Part of a small language model's weights.
Size: width 1024, MLP 4096 tanh GELU.
Training: a variant of Adam for these matrices, 821M tokens, 6260 steps.
MLP neurons of a small language model. Each row is named by its layer, matrix (up: input weights; down: output weights) and neuron, and shows model dimensions 448-511. Each number is 128 + 32 x the weight over its row's rms, rounded and kept within 0 to 255.
Before each neuron's rows, "fires before" lists the tokens most often just after its 100 highest values on Wikipedia text that the model never trained on; "fires on" lists the tokens most often at its 100 highest values on Wikipedia text that the model never trained on. A number after a token or word is its count.

fires before: "," 22, "." 17, " | " 15, "; " 7
fires on: "1" 78, "f" 4
L3.up2098 [136 127 120 151 165 140 131 142 180 174 142 144 169 134 143 139 130  80 102 148  92 124 130 134  74 102 177 132 128 162 112 120 134 125 180  90 124 172 133 135 202 161 141 127  77 150 127 156 145 116 118 209 233 124 193   8 130 113 109 189 108 102 128  98]
L3.down2098 [103 109 219 112 193  49 144 126 154  38 149 167  63  82 142 155 129 142 148  92 115 105 122 160 153  98 114 117 152 150 105 139  73  92 170  99 148 153 116  89 178 115 100  94 163 165 149 137 151 118 106 135 160 167 234  72 171 126 125 127  71 179 189 169]

fires before: "2" 26, "1" 24
fires on: "–" 24, "er (" 16, "/" 15, "i (" 11, "o (" 6, "ers (" 6
L3.up428 [162 119  84  94 146 129 121 102 160 148  99 141 114 104 165 147 113  99 159 136  96 177 141 106 177 137 161 124 180 122  94 165 133 132 140 134 148 130  88  96 176 100 135 161  76 154  84 111 142 143 125 171 104 103 110 128 103 110  96 133 123  75 151 121]
L3.down428 [109 173 141 105  90  68 138 127 104 134 108 125  78 133  76  86  57 145 118 119 113 113 124  91 180 133  91 130 129 145 140 163 149 143  94 163 196 138 146 159 118 155 103 151 111 110  96 120 109 167 139 105 163  68 143 126 128 115 147 145 129 104 112  99]

fires before: "2" 48, "1" 24
fires on: " in " 33, "In " 14, "1" 14, "2" 11, " In " 11, ", " 6
L3.up2927 [140 149 152 112 112 143 103 159  79 195 125 182 138 110 168 163 143 107 123  99 126 192 103  88 143 183 150 149 134 123 119 167 142  92 129 179 104 104  86  75 158 129 139 165 153  98 103 143 160  81 142 126 167  91  94 135  99 151  82 144 145 122 141 168]
L3.down2927 [124 217 129 162 144 109 137 146 152 164 197 116  74 152  65 138  93 123  87  72 154  78  80 146 151 124 119 122 136 125 133 145 146 170  82 116  98 140 108 176  96 121 186  48 177 130 143 109 119 121 156 147 130  93  98 127 104 121 131 148  64  77  84 161]

fires before: "5" 13, "0" 13, " | " 12, "1" 11, "2" 8, "–" 8
fires on: "–" 69, "0" 22, " goals" 7
L3.up2186 [122 151 156 160 110 118  76 164 108 117 120  99 118 148 134  78 173  98 132 126 156 128 113 140 145 118 123 144 130  91 150  86 163 116 157 124 121 133 102 113 171 107 179  97 113 174  93 156 141  64 101  92 113 119  95 142 221 122 131 137 117  81 121 127]
L3.down2186 [135 116 106 140 133  84 126 112 138 116 189  60 152 157 138 129 116 119 102 175 157  94 131  99  94 145 154 104  89  99  99 108 162 133 149 168 113 117 100 134 154  95 142 116 101 102  77 120 125 141  75 138 168  70 119  94 115 131  67 110  93  46 100 174]

fires before: "0" 40, "1" 14, " |  |  |" 11, "2" 9, " |  | " 9, "3" 5
fires on: " | " 73, " |  | " 22
L3.up2216 [114 156 163 110 156 124  68 145 136  89 125 106 156  74 143 123 164  84 187 170 103 125 180  79 103 163 155 156 134 102 131  78 133 100 167 187 209 125 127 147 157 158 133  86 235 112 153 176 184  45 105  97 151 104 101 120 180 129 115 129 144 103 124 114]
L3.down2216 [ 75 136 130 104 134 144 125 162 121 105 172 147 255 100  99 136 185 125 121 117 117 127 143 103  88 136 107 140 113 124 127 153  95  84 193 119 125  66 154 166 130 145 140 165 167  88 143 141 126  69  83 118 124 161 149  85 178 121  60 118 103  22 100 149]

fires before: "2" 42, "1" 32, "=" 10
fires on: "\n\n" 16, "–" 11, " June " 10, ", " 7, " March " 6
L3.up217 [159  45 131 141 152 102 123 136  93 130 117 229 178 131 132 132 180  86 193 170 118 165  65 115  81 121 165 143 145 114 155 149 127  97 127 201  90 137  88 116 169 133 164  89 123 129 116 136 104  77 109 121 176 142 141 136 115 142  47 150 131  61 200 158]
L3.down217 [135 123 143 123  14 138  77 146 186 151 130 141 100 110 142 148  83  82 124 169 120 130 124 205  87  46  97 106  71 131 140 127 101 108 129  86 119 121 115 109  36 125 159  98 125 152 158 151 100 104 154 140 151 198 103 111 100 117 146 168 114 108 145 170]

fires before: "0" 37, "1" 15, "2" 12, "–" 4, "3" 4
fires on: " | " 55, "–" 8, " |  |  | " 6, " / (" 5, "-" 4
L3.up1869 [120 159  93 104 121 173  65 172 126 119 117 143 140  96 112 173 175  69 121 153  77 149 112 128 120 119 146 137  93  99 161 170 153  74 177 170 121  81 162 115 206 177 133 115 171 111 144 132 160 161 165 138 102  93 123 138 166 117 116 134 133  91 161 140]
L3.down1869 [ 89 105 160  96 162 133  73 118 109  90 169  89 230 145 115 142 172 146 136 126  94  99 186  99  82 155 127 145 132 157  87 128 111 138 124 179 135 181 182 113 229 174 172  70 150 132 108 112 160 178  91 116 132 112  98 128 178 103  91 113  81  71 155 175]

fires before: "0" 27, "1" 12, "2" 7, "3" 5, "6" 4
fires on: " | " 51, "–" 20
L3.up3003 [127 174  97  71 134 130  75 165 145  77 157 120 152 136 152  87 164 103 169 145  80 115 133 126 144 118 146 160 159 132 224 108 104 154 209 175 139 106  95 148 166 154 124 153 143 158  48 153 169 137 121 122 173 139 108 114 124 185 110 128 108 101  94 130]
L3.down3003 [100 153  85 107 103 102  95 144 158 162 175 127 189 120 108  86 151 150 157 135  70  45 152 102 150 140  98 133 136 106 140 191 126 113 170 169  98  94 181 149 157  98 121 125 167  77 173  67 125 117  54 113 103 127 129  49 125 189 123 121 130 110 138 158]

fires before: "2" 13, "5" 12, "4" 10, "3" 10, "1" 9, "0" 9
fires on: "–" 77, " | " 18
L3.up981 [109 167 147  94 124 133 174 175 160 107 127 149 123 146 156 107 166  74 203 148  67 123 117 143 162 152 142 154 106  76 154  76 120 142 184 136 126 177 120 106 171 143 139  91 153 125 125 153 158  68  83 153 148 111 150 123 192 140  94 106 123 124 129 141]
L3.down981 [ 90 165  65 101 142  55 167 109 161  86 181 106 164 147 101 100 138 137 166 180 116 116 110 103 100 146  99 133 153 121 149 120 128 164 158 161 124 125 154 172 145  72  79  78 161 102 119 161 114 110  92 153 105 117 101  63 114 123 108 131 138  84 103 127]

fires before: "2" 26, "1" 12, "3" 8, "5" 6
fires on: " in " 22, " | " 13, " in a " 5, " In " 5, " Stadium | " 5
L3.up1599 [128 130 157 108 166 158 106  88 119 105 146 114 125 118 191  74 127  74 145 182  67 118  66 152 132 174 114 132 122 105 131  87 168 139 128 181 169 121 116 139 174 180 137 146 130 144 109 155 161  83 133 125 159  88 100 101 104  87 102 153  75 133 121 160]
L3.down1599 [117 151  79 149 155  88 161 207 191 181 101 102 137 126 124 163 124 107  81 103 198 149 210 166 120  86 110 144 149 106  66 123  97  99 126 116 184 122  77 135 125  92 113  62 102 168 124  90 148 151  93 157  77 141 145 178 102 142 132  88 173 108 128 166]

fires before: "0" 40, "1" 21, "2" 15, "3" 8
fires on: " | " 65, "; " 30, "-" 5
L3.up577 [113 139 172 122 164 175  78 146 159 153 145 141 142 139 136  83 149  49 139 167  62 146 137 130  81 136 122  85 146 132 150 120 104 119 144 226 151  95 109 176 203 130 159  99 143  75  92 157 124 163 130 120 144 142 134 113  79 134 100 124 119 142 140 134]
L3.down577 [134  49 102 102 102 180 135  54 118 177 153 116 119 111  62 131 122 125 108 122 118 133 158 102 193 155 138  50 169 125 167 199  77 104 106 137 175 140 149 124 126  99 220 111 116 101 123 179 164 103 173 107 148  82 140 106 112  61 149 116  81 120 154 133]

fires before: "0" 13, "." 13, "1" 10, "–" 8, "34" 5, "11" 5
fires on: " | " 55, " " 16, "6" 4
L3.up591 [127 220  85  83 150 158  74 139  58  44 108 121 119 169  92 117 130 111  89 135 135 140  56 140 137 159 116 137 198 162 153  96 114 154 126 185  89 129 142 152 102 139 255 103  91  99 114 128 199 129  88  98  42 156 174 119  93 103 140 107 116 147 108 198]
L3.down591 [122 100 134 139 113 153 117  83 127 122  83 187 107  88 143 120 134 167 148 154 114 166 123  89 117 165 107 106 100 154 132 139 105 134 100 167 133  73 170 119 115  91 153 154 124 159 177 150 132 127 166  97 135  88  79 102 169 146  91 139 101 166 190 148]

fires before: "5" 14, "7" 14, "2" 10, "1" 10, "6" 9, "4" 8
fires on: "–" 78, " in " 4
L3.up975 [163  97 208 137  95 150 118 188 172 160  72 177 131 110 182 124 179  52 177 141  61 136 101  85 108 130 118 117 113 119 100 154 154  87 189 124 136 122  70 118 207 100 152  87 139 141 106 107 114  95 171 145 147 125 152  85 101 137  82  92  99  73 132 191]
L3.down975 [ 83 127 144 149  95 130  67  90 134 138  85 172 224 184 185 115 203  84 146  93 114 172 147  82 115 130 107 161  86  99  83 126 118 135 179 122  87 108 146 166 207  97 100 128 175  86 114 127 135  86 144 104 110 125 153 120 172 106 100 133 158  70 156 145]

fires before: "0" 41, "1" 18, "2" 13, "3" 6, " | " 6
fires on: " | " 58, " / (" 21, "–" 8, "1" 4
L3.up1467 [149 195 161 145  95  91 123 123 132 157 117  89 119 131 111  93 160 100 198 150 134 143 116  47 143 153  98 155  89 149 116  58 104  72 139 165 186 132 165 137 130 136 169 116 185 145  72 138 137  64 120  99 171 117  82 133 154 136  84 171 119 102 127 111]
L3.down1467 [146 146  95 119 106 147 160  96  89 122 144 131 255 153  83 114 177 112 123 175 156 155 116 124 110 105 123  86  66 103 157 167 178 117 160 161 102  94 143 151 127 136 121  95 161  89 136 152 140  92  67 117 162 172 137  57 142 153  86 103 146  24 169 137]

fires before: " | " 48, "; " 11, "." 11, "–" 9, "," 5, " |" 5
fires on: "6" 26, "7" 13, "5" 9, "247" 4
L3.up2172 [131 134 194 103 135 136 137 174 123 120 109 109 114 116 152 171 144 118 132 124 141 101 109 137 101 137  84 113 126 167 129 140 130 118 121 155 117 167 158 123 161 108 176  98 156 166 168 133 141 123 131 131 142  60 161 105 112 112  62 134  84 122 162  81]
L3.down2172 [139  73 140 111 143 148  91  63  94 145 139 166 139  40 117 100 121 136 158 180  77 121 134 126 132  63  71 101 180  83 116 159 115  84 163 157 192  81 147 115 128 203 121  61 179 165 139 118 154 102 114 177 100 132 157 128 119 158 121  90 136 110 131 161]

fires before: "." 61, "-" 10, "–" 4, "f" 4
fires on: "-" 17, "26" 12, "94" 8, "34" 7, "92" 6
L3.up1062 [116 131  93 105 149 152  93 115 102  93 128 157 147 153 166 133 185  90 145 180  85 166 132 102 132 158  95  94 131 113 112 148 131  92 201 136 149 162 127 154 170 131  99 149 141  87 153 113 164 137 157  56 135 106  91 160 166  90  96 137 110 124 155 129]
L3.down1062 [134 154 141 133 115 132  99  63 138 141 117  89 154 177 125 178 123 107 113  81 143 122 126 160 141 117 132 173 175 108 125 125 161  82 106 162 112 103 115 143 178  80 164 158 141 184 162 168 181 129 146 154 101 104 105 126 150 136  98  84 143  82 152 138]

fires before: "2" 40, "1" 33
fires on: "- " 20, "\n" 16, " October " 9, " August " 6, " February " 4
L3.up618 [149 167 135 117 138 108 123 109 129 139  71 184 139 114 100 129 147  33 176 113  82 147  73 150  98 187 127 154 156 104 141 110 105  87 129 136 120 112 116 128 176 149 109 116 143 131 142 146 159 108 152  87 137 121 129 161 165 116 111 161  81 129 185 183]
L3.down618 [216  83  83 153 130  95  91 136 111 145 125 127  12 142 145 172  42 138 154 126  92 104 154 147 162 145 123 103 164 136 129 123 143  92 116 101 135  76 147 182   0 160 159 132 128 127 122 135 236 142 125 179 202 123 134  97 121 155 132 113 114 106  95 163]

fires before: "0" 23, "1" 20, "2" 12, "5" 6, "3" 5, "9" 4
fires on: "–" 57, " | " 12, "im" 8, "; " 6
L3.up282 [ 81 123 175 149 172 142 113 191 150 140  67 187 151 142 117  86 169  62 115 113  46 142  67 108  71 148 128 191 143  65 129 121 120  45 166 141 139 134 124 118 150 248 129 111 158 133 108 137 128 124 146 138  84 129 120 112 186 110 118 155 103 117 156 150]
L3.down282 [ 71  91 179 133 168 174 123  72 107  74 181 146 163  94 114 116 107 107 100 165 118 115 120 129 111 100 162 178 130 138 180 118 112 125 143  98 109  84 153 127 133  97 127 128  87 142  96 161 117  64 102 124 134 129 155 101 143 101 189  87 117 115 111 133]

fires before: "2" 16, "- L" 10, "1" 9, "65" 6, "45" 5, "36" 4
fires on: ", " 51, "\n" 14, "-" 12, "\n\n" 5, "," 5
L3.up2918 [139 138 156 116 141 130 124 120 156 134 112 142 148 131 111 105 177 121 127 143 108 126 111 131 121 144 135 163 159  59 153 130 121 172 173 123  94 117 170 180 192 109 125 190 146 158 108 120 126 118 134  95 163 131 119 106  91  86  75  91 133 123 113 142]
L3.down2918 [175 142 119 121  59  95 135 137 132 172 143 132 184 136 148 119 170 139 166 197  87 130  87  99 107  69  81 119 127  59  89 104 131 111 148 121  98  79 138 139 162  94 136 123 100 142 144 148 126 150  92 120 135 151 136  79 131  73  66  86 133  97 111 147]

fires before: "0" 50, "1" 14, "2" 11, "3" 5, "4" 4, "6" 4
fires on: " | " 74, " / (" 17, "; " 8
L3.up1982 [ 99 164 122 140 144 104  78 130 118 146 122  92 147 140 143  99 175  86 181  87  79 152 111  81 121 118 133 109 109 109 202 143 167  96 160 199 213 136  99 118 189 198 144 126 226 138 129 120 162 140 110  67 113 125  96 149 155 127 100 140 114 101 129 173]
L3.down1982 [ 68  79 131 107 110  91  83 150 106 175 161  77 176 124  73  97 132  71 123 150 129  91 151  93 134 150 177  91 163 138 161 136 144 154 151 147 147 158 137 111 145 179 188  93 167 153 137 105 159 104 118 121 158 117 146 106 156 129 126 139 128 127 126 135]

fires before: "2" 56, "1" 14, "=" 4
fires on: "–" 25, ", " 20, "\n\n" 18, " un" 9, " August " 5
L3.up2585 [183 102 144  96 137  97  87 110 131 123 113 145 140 151 124  99 114  94 144 119 136 134  75 101  80 169 184 130 124 113 119 150 157 114  97 177 125  99 137 129  91 181 164 152 106 164 110 120 120 154 140  59 224 106 113 107 101 124 111 113 121 118 161 158]
L3.down2585 [145 115 120 151 213 162 131 159 139 132 125 135 214  99 160 126 170 123 146 114 132 140 172  93 134 143 120 153 114 138 146 172 141 147  98 157 152  82 124 174 220 136 176 138 106 139 123 129 114 157 156  88 141 153 204 111 118 125  61  79 141  60 131 126]

fires before: "1" 59, "2" 34
fires on: ", " 88, " of " 4
L3.up339 [103  72 113 104 133 187  34 116  96 157 114  97 127 105 118  61 123  86 172 103 121 198 120 144 163 138 155 119 163 106 130 203 123  73 157 171 130 110 145 132 127 135 100 153 157 102 162 180 120 153 133  93 144 132 100 143 131 114 167  78  96 111 166 175]
L3.down339 [140 178 132 107  49 153 135  89 174 142 142 137 109 152 123 104 122 130 155 101 117 172  86  95 113  69  98 155 141  83 167 163 104 120  97 188 103  73 185 104 149 187 103 121 115 147  86  78 140 127 113 138 107 129 116 152  93 179  47 133 101  46 102 132]

fires before: "1" 69, "2" 30
fires on: " in " 37, " In " 20, "In " 10, "ed in " 9, " until " 4, " since " 4
L3.up3709 [161 146 135 150 137 109 150 104  76 115  95 129 116  81 185 130 186  96 166 104  91 118 148 147 126 132 165 144 126 122 139 171 126  91 131 196  89 157  86 108 156 136 131  97 122 172 136 132 157 118 158  46 198  59 122 179 155 114 112 158 138 153 135 164]
L3.down3709 [100 171 158 162 123  96 110 168 181 159 137 171 167 131 143 118 102 129  62  70 113 103 132 138 165 175 137 152 142 104 132 125 129 112  72 129 166 124 132 142 102 144 155  65 156 117 168 143 150 113 134 143 144  82 137 181 157  95  70 126  53   0  95 124]

fires before: ", " 38, "m." 10, "30" 9, "00" 8, "45" 5
fires on: "p" 41, ":" 22, " p." 9, "–" 8, "/" 7
L3.up868 [ 97 130  69 145  67 156 117 166 119 155 152 117 174 126 159  92 170  74 175 117  93 136 136 167 151 125 108 161 131 105  91 108 107 152 153 109 129 135  61 155 217 116  89 116 146 128 152 151 121  81 103 136 114  97 151 123 166 112  82 154 117 111 120 153]
L3.down868 [132 141 125 111 105 152 159  89 177 139 116  94 176 146  89 210 152 122 135 120 115  91 177 127 147 130 125 108 197 112 134 137  92  89 174 150 102 109 163 105 135 166  94 106 137 149 125 150 161 108  91 127 134 149 119 146 154 148 149 106 124  99 132 145]

fires before: "0" 39, " | " 17, "1" 7, "2" 6, " |  |  |" 5
fires on: " | " 60, " / " 13, " |  | " 7, "1" 4
L3.up2338 [138 164 129 101 165 155 116 161  99  93 135  99 119 167 100 112 157 107 131 192 127 113 123  91 121 155 103 119 163 114 181  76 139 131 167 205 159 103 121 152 164 144 139 123 188 137 125 144 136  95 132 154 206 145 134  68  74 123  81 160 142 114 149 128]
L3.down2338 [123 177 161 108  97 214 114 159 170 145 129  65 221 137  76 141 154 102  97 132 114 158 147 102 106 135 117  91 105  89 141  97  78 111 165 113  79  83 142 135 137 113 130  94 156  68 140 129 150  91 110 159 112 162 134  53 126  79  89 109 105  42 149  81]

fires before: " | " 37, "–" 24, "0" 5
fires on: "7" 24, "." 24, "5" 13, "8" 10, "4" 6, "25" 6
L3.up2396 [ 91 160 172 150 193 156 142 201  90 164 114  96 112 165 184  98 130 105  99 131 128 144  76 122  68 112  97 160 136 115 172 100  96 144 133 132 176 125 159 109 145 119 166 130 105 229 151 250 172 171 115 106 121  87 163 109 138 105 123 146 122 122 182 151]
L3.down2396 [122 123 126 138 151 213 117  70 144 188  70 100 138 116 112  96 147 140  72 130 100 165 151 132 170 142 101 127 148 123 141  94 129 129 200 160 116 125 124 175 157 132 159 234 139 117 114 124 147 120 129 134  71 103 109 132 111 141  75 175 137  98 142 121]

fires before: "." 41, "alp" 13, "ara" 6, " and" 4
fires on: "att" 15, "ept" 13, "94" 8, "int" 6, "92" 6, "88" 5
L3.up3876 [154 112 162 112 135 129  74 168 116  90 141 188 144  96 145 151 180  80 140 153 114 150 133 149 133 117 111 146 116  91 133 169 150  23 160 123 126 134 131  99 225 111 144 116 206 157 150 143 150 141  64 117 150 132 179 107 139 129  99  72 141 135 137 188]
L3.down3876 [154 118  48  98  81  95 142  62 145  90 177 108 181 184 121  98 188 112 133 128 138 104  78  98 140 144 118 156  94  27 161 101 138 101 174 133 135 137  91 114 229  75  52 167 175 114  66 189 131 156 101 123 114 122  98  51 163 133  82 104 114 109 150 126]

fires before: "0" 27, "1" 14, "3" 10, "2" 7
fires on: "; " 39, " | " 25, ", " 5
L3.up2488 [151 168 160 111 119 126 127 112 133 155 124 119 128 152 120 111 148  85 116  82  83 151  47  68  83  98  84 125 144 117 129 109 170  66 119 172 119 145 121 120 156 138 192 101 121 149 107 143 110  78  93  92 125 140 150 127 174 175 203 182 111 148 161 199]
L3.down2488 [150 148  71 117 105  63 118 153  96 117 138 155 112 147 112 144  92 170 187 204 119 133 145  46 182 140 125 107 167 123 115  71 151 147 188 135 122  96 174 129  93 134 122 118 120 116 163 166  87 154 139 140 122 128  93 115 132 149 126 117  61 156 110 106]

fires before: "2" 50, "1" 48
fires on: ", " 54, " in April " 5, "In May " 5
L3.up2274 [176 115  90  87 154 133 128 140 139 186  94 215 153  66 113  93 159  31 101 113 124 181 155 112 120 155 124 136 132  60 150 135 121  99 149 159 127  98 138 142 166  83 130 124 103  90 109 110 151  93 130  45 109 117  68 138 110 120 119 155 133  83 145 173]
L3.down2274 [105 123 133 152  64 107 115 119 125 182 118 148 109 172 139 104  74 159  83 124 125  96  96 105 106 110 132 155 134  96 126 142 153  93  64 170 114 100 165 162 128 134 169 116 121 151 135  88 124  99 122 130 160 112 142 187 137 169  66 175  65  12 141 188]

fires before: "1" 32, "2" 13, "6" 7, "3" 6, "9" 4, "4" 4
fires on: "." 29, " June " 12, " September " 7, ", " 5
L3.up3985 [151  90 153 132 143 154 106 122  75 176 129 121 154 167 162 109 229  21 235 122  25 118 112 140 165 153 176 182 116  74 154 114 116 118 158 170 167 114 167  67 230 109 133 153  86 121 178 123 104 112 123 127 191 117 136 138 141 156  72 163 109  80  65 131]
L3.down3985 [142 148 121 105 145  97 102 140 125 182 138 112 165 222 128  95 154  47 141 143 153 143 178 187 107 128 132 151 153 123  72  92 119 148 132  91 109 150 116 100 117 132 182 158  98 180 101 146  92 144 136  63 101 148 108 123 151  75 123  85 167  99  99 148]

fires before: "2" 35, "=" 14, "1" 8, "6" 4
fires on: "–" 63, "\n\n" 32
L3.up1443 [104 102 133 101 124 128  63 125 114 121 124 152 141  57 138 111 176  86 174 145 103 171 129  92  86 164 134 128 168  83  99 104 128 116 139 137 142 114 148  72 161 170 153 154  99 110 152 150 166 105  69 121 105  95 120 147 193 124  81 112 122 118 118 163]
L3.down1443 [132 209 139  91  55 111  96 144 158 145 140 120  73  72 113 117 110  78 107 152  83 100 134 116  90  66 104 143  82 185 152 109  82 132 197 105  90  79 172 139 103 109 118 142 143 106 126 138 124  90 216 136 113 148 130 175  61 162 142 187 117 163 172 102]

fires before: "0" 30, "1" 18, "2" 12, "4" 6
fires on: " | " 43, "; " 31, " / (" 12, "-" 11
L3.up2228 [117 136 153 125 157  99 109 141  61 119 150 138 128  89 165 112 189 102 186 130  75 131  93  80 104 112 142 118  73 121 176 179 173 124 124 179 179  69 112 147 175 152 180 104 159 114  94 139 156 141 159 144 179 104 135  84 141 118 122 115 122 139 131 168]
L3.down2228 [ 97  65 151 130 100 161  99 122 150 159 112  86 144  74  87 162  85 157 127 113 135 126 152 178 127 120 102  63 186 117  93 213 105  99 110 101 201 159 135 149 143 117 168  95 124 120 146 159 169 134  89 117 105 111 105 147 136  89 139 145  56 115 115 179]

fires before: "1" 25, "2" 19, "0" 5, "6" 5, "–" 4
fires on: "| " 50, "–" 21, " | " 13
L3.up2736 [ 83 185 168  96 124 133 114 115 109 117 121 184 168 113 107 133 164   0 129 115 106 175 118  98  83 193 144 162 140 111 152 134 108 112 184 120 104 127 156 149 144 155 134 135 150  95  79 154 142  42  97 140 122 127 115 137 168 107 109 160 129  93 181 121]
L3.down2736 [ 87 113 148 158  78 144 150  99 108 152 105  81 121  88  71 149  60 159 130  76 156 128  82 128 158  96 161 176 208 133 188 195 176 149 118 176 129 132 135 208 102 124 133 153 149 170 108  85 192 113 139 151 141 119 121 129 109 157 100 164 154  84  70 152]

fires before: "2" 31, "1" 17, "=" 9
fires on: "–" 56, "\n\n" 14, "\n" 14
L3.up2470 [146 113 118 130 111 156 101 135 145 105 114 159 146 120 132 114 150  84 149 144 135 170 105 106  61 172 113 152 162 131  95  91  95  91 164 112 154 110  89 113 162 108  86 138 193 107 135  97 121 142 159 134 132  88 135 111 146  89  91 127 127  95 171 134]
L3.down2470 [ 77 129 175 128 169 136  99  91 116 134 119 152  91  91  88 157  90 135 100 136 152  55  88 132 112 132 141 111  80 161 102 150 149 102 123 149 148 162 136 107  29 118 149 136 117 148 154 144 142 135 119 129 202 164 155 138 106 146 198 125 121 188 118 165]

fires before: "2" 39, "1" 12, "=" 7
fires on: "–" 70, "2" 11, "\n\n" 10, "1" 9
L3.up1048 [151  90 143 139 142 126 115 184 101 110 112 153 151  81 141 122 146 108 217 138  91 154 135  72  70 135  91 124 135 103 140 124 142 109 149 109 116  92 100  83 181 166 175 137 132 139 160 136 133 144  82 133  81 131 115 159 120 136  84 165 103  88 111 154]
L3.down1048 [124 165 164 140  45 108 103 108 137 179  95 116 115  89 144 131 154  66  93 157 137  83 123 141  95  34 150 138 102 173 162 121  92  77 138 108 132 142 140 174  92 133 112  95 157  70 116 122 148 106 160  92 130 181 179 151 116 164 119 203 107 187 183 133]

fires before: " | " 20, "1" 15, "5" 13, "4" 6
fires on: "–" 58, "5" 9, "6" 6, "7" 6, "-" 5
L3.up1295 [ 96 116 177 149 158 162 149 166 154 120  87 116 122  92 183 111 180 124 171 121 130 117 117 188 118 149 144 213 158  97 199 112 134 131 179 117 110  50  87 135 113  91 156 163 106 214 170 136 128  90 112 157 165 141 111 118 131 146  93 141 147 122  88  96]
L3.down1295 [183 104 118 100 151  87 159 123 127  53 142 141 179 134 133 124 169 134 162 112  87 125 230 135 145 154 120 171 109 124 133 150 125 131 187 119 123  98 120 177 157  93  89 178 168 145 161 150 134 154 113 160  93 176 165 109 105 152  88 188 135 102 159 173]

fires before: "2" 36, "1" 10, "3" 7, "6" 6
fires on: "–" 42, "| " 23
L3.up1230 [105 110 162 108 186 153 130 136  90 136  94 123 138 132 170 106 136 100 162 166 108 121 111  79  26 131 181 105 158  68 102 118 114 169 109 141 110  75 193  72 150 121 153  86 105 170 156 108 142 108  66 159  94 137 117 169 102 156 123 131  82  66 156 138]
L3.down1230 [ 99 118 149  91  85 103 113  92  75 142  57 134 139 115 125 159 154  85 149 153 129 170 134 104 133 129 126 178 104 191 175 129  81 128 151 104  79 115 121 186  91 115 144  92 118 133 142 159 121  94 120 145 120 155 190 193 116 181 139 160 154 127 136 135]

fires before: "1" 44, "2" 17
fires on: " in " 54, "ro" 10, " end of the" 5, " with" 4
L3.up3852 [107  99  98 107 103 219  60 223 152 147 109 137 127  65 144 151 196  84  90 138  91 130 120  86 110 133 120 137 166  78 138 151 168 108 144 134  93 129 125 133 173  83 112 121  88 158 119 114 133 130  92  93 169  89 143 154 122  76 113 114 166  56 138 142]
L3.down3852 [112 113 141  76 138 178 117 158 132 121 165 207 225 135 100 140 164 147 109 100  98 126 126 177  93 167 148 147 151  53 145 127  90 122 156 125 153  95  85 111 183 123  38 146 129 155 113 114 133 106 111 156 119 140 150 101 113 154  39  92 119  10 110 135]

fires before: "5" 15, "2" 11, "6" 10, "4" 10, "1" 9, "3" 9
fires on: "–" 74, " | " 21
L3.up3005 [101 189 134 133 154 138  86 163 153 129 106 116 129 145 165 139 184  87 149 151  57 209 111 152 129 106 165 159 153  91 145 115 114  95 116 124 130 119  49  98 204 107 121  96 120 166  76 178 156  87 106 129 126 115  95  88 223 171  94  96 123  91  94 117]
L3.down3005 [142 117 111 147 134 138 168 136 150 120 148  95 144 145 162 139 128 118 155 161 136 127 125 166  87  99 168  85 166 114 157 118 109 148 155 123 123 139 165 137 117 111 165 109  76  90 121 191 104 120  70 133 138 136  92 105 102 148 145 131  99  94 101 147]

fires before: "2" 25, "1" 8, "65" 6, "45" 6, "40" 5, "27" 4
fires on: ", " 68
L3.up1210 [112 148 156 176 209 135  95 158 127 141 151 129 103 131 123  69 135 138 140 101 119  83 138  93 110 170 121 158 160 114  77 177 121 131 180 136 136 109 153 137 128  70 136  82 128 151 140 106 105  69  99  68 167 130 109 138 187 121 197 126  72 154 201 154]
L3.down1210 [207 106 115 152 206 137 124  70 166 181 161 120 146  85 103 171 162  82  92 159 153 168 118 126 115  90 127  85 100 100 118 178 116 127 156 156  90  74  80  75  94 200 113  96 108 132 107 134 113 113 105 149 122 107 168 117 102  70 179 157 154 103 106 152]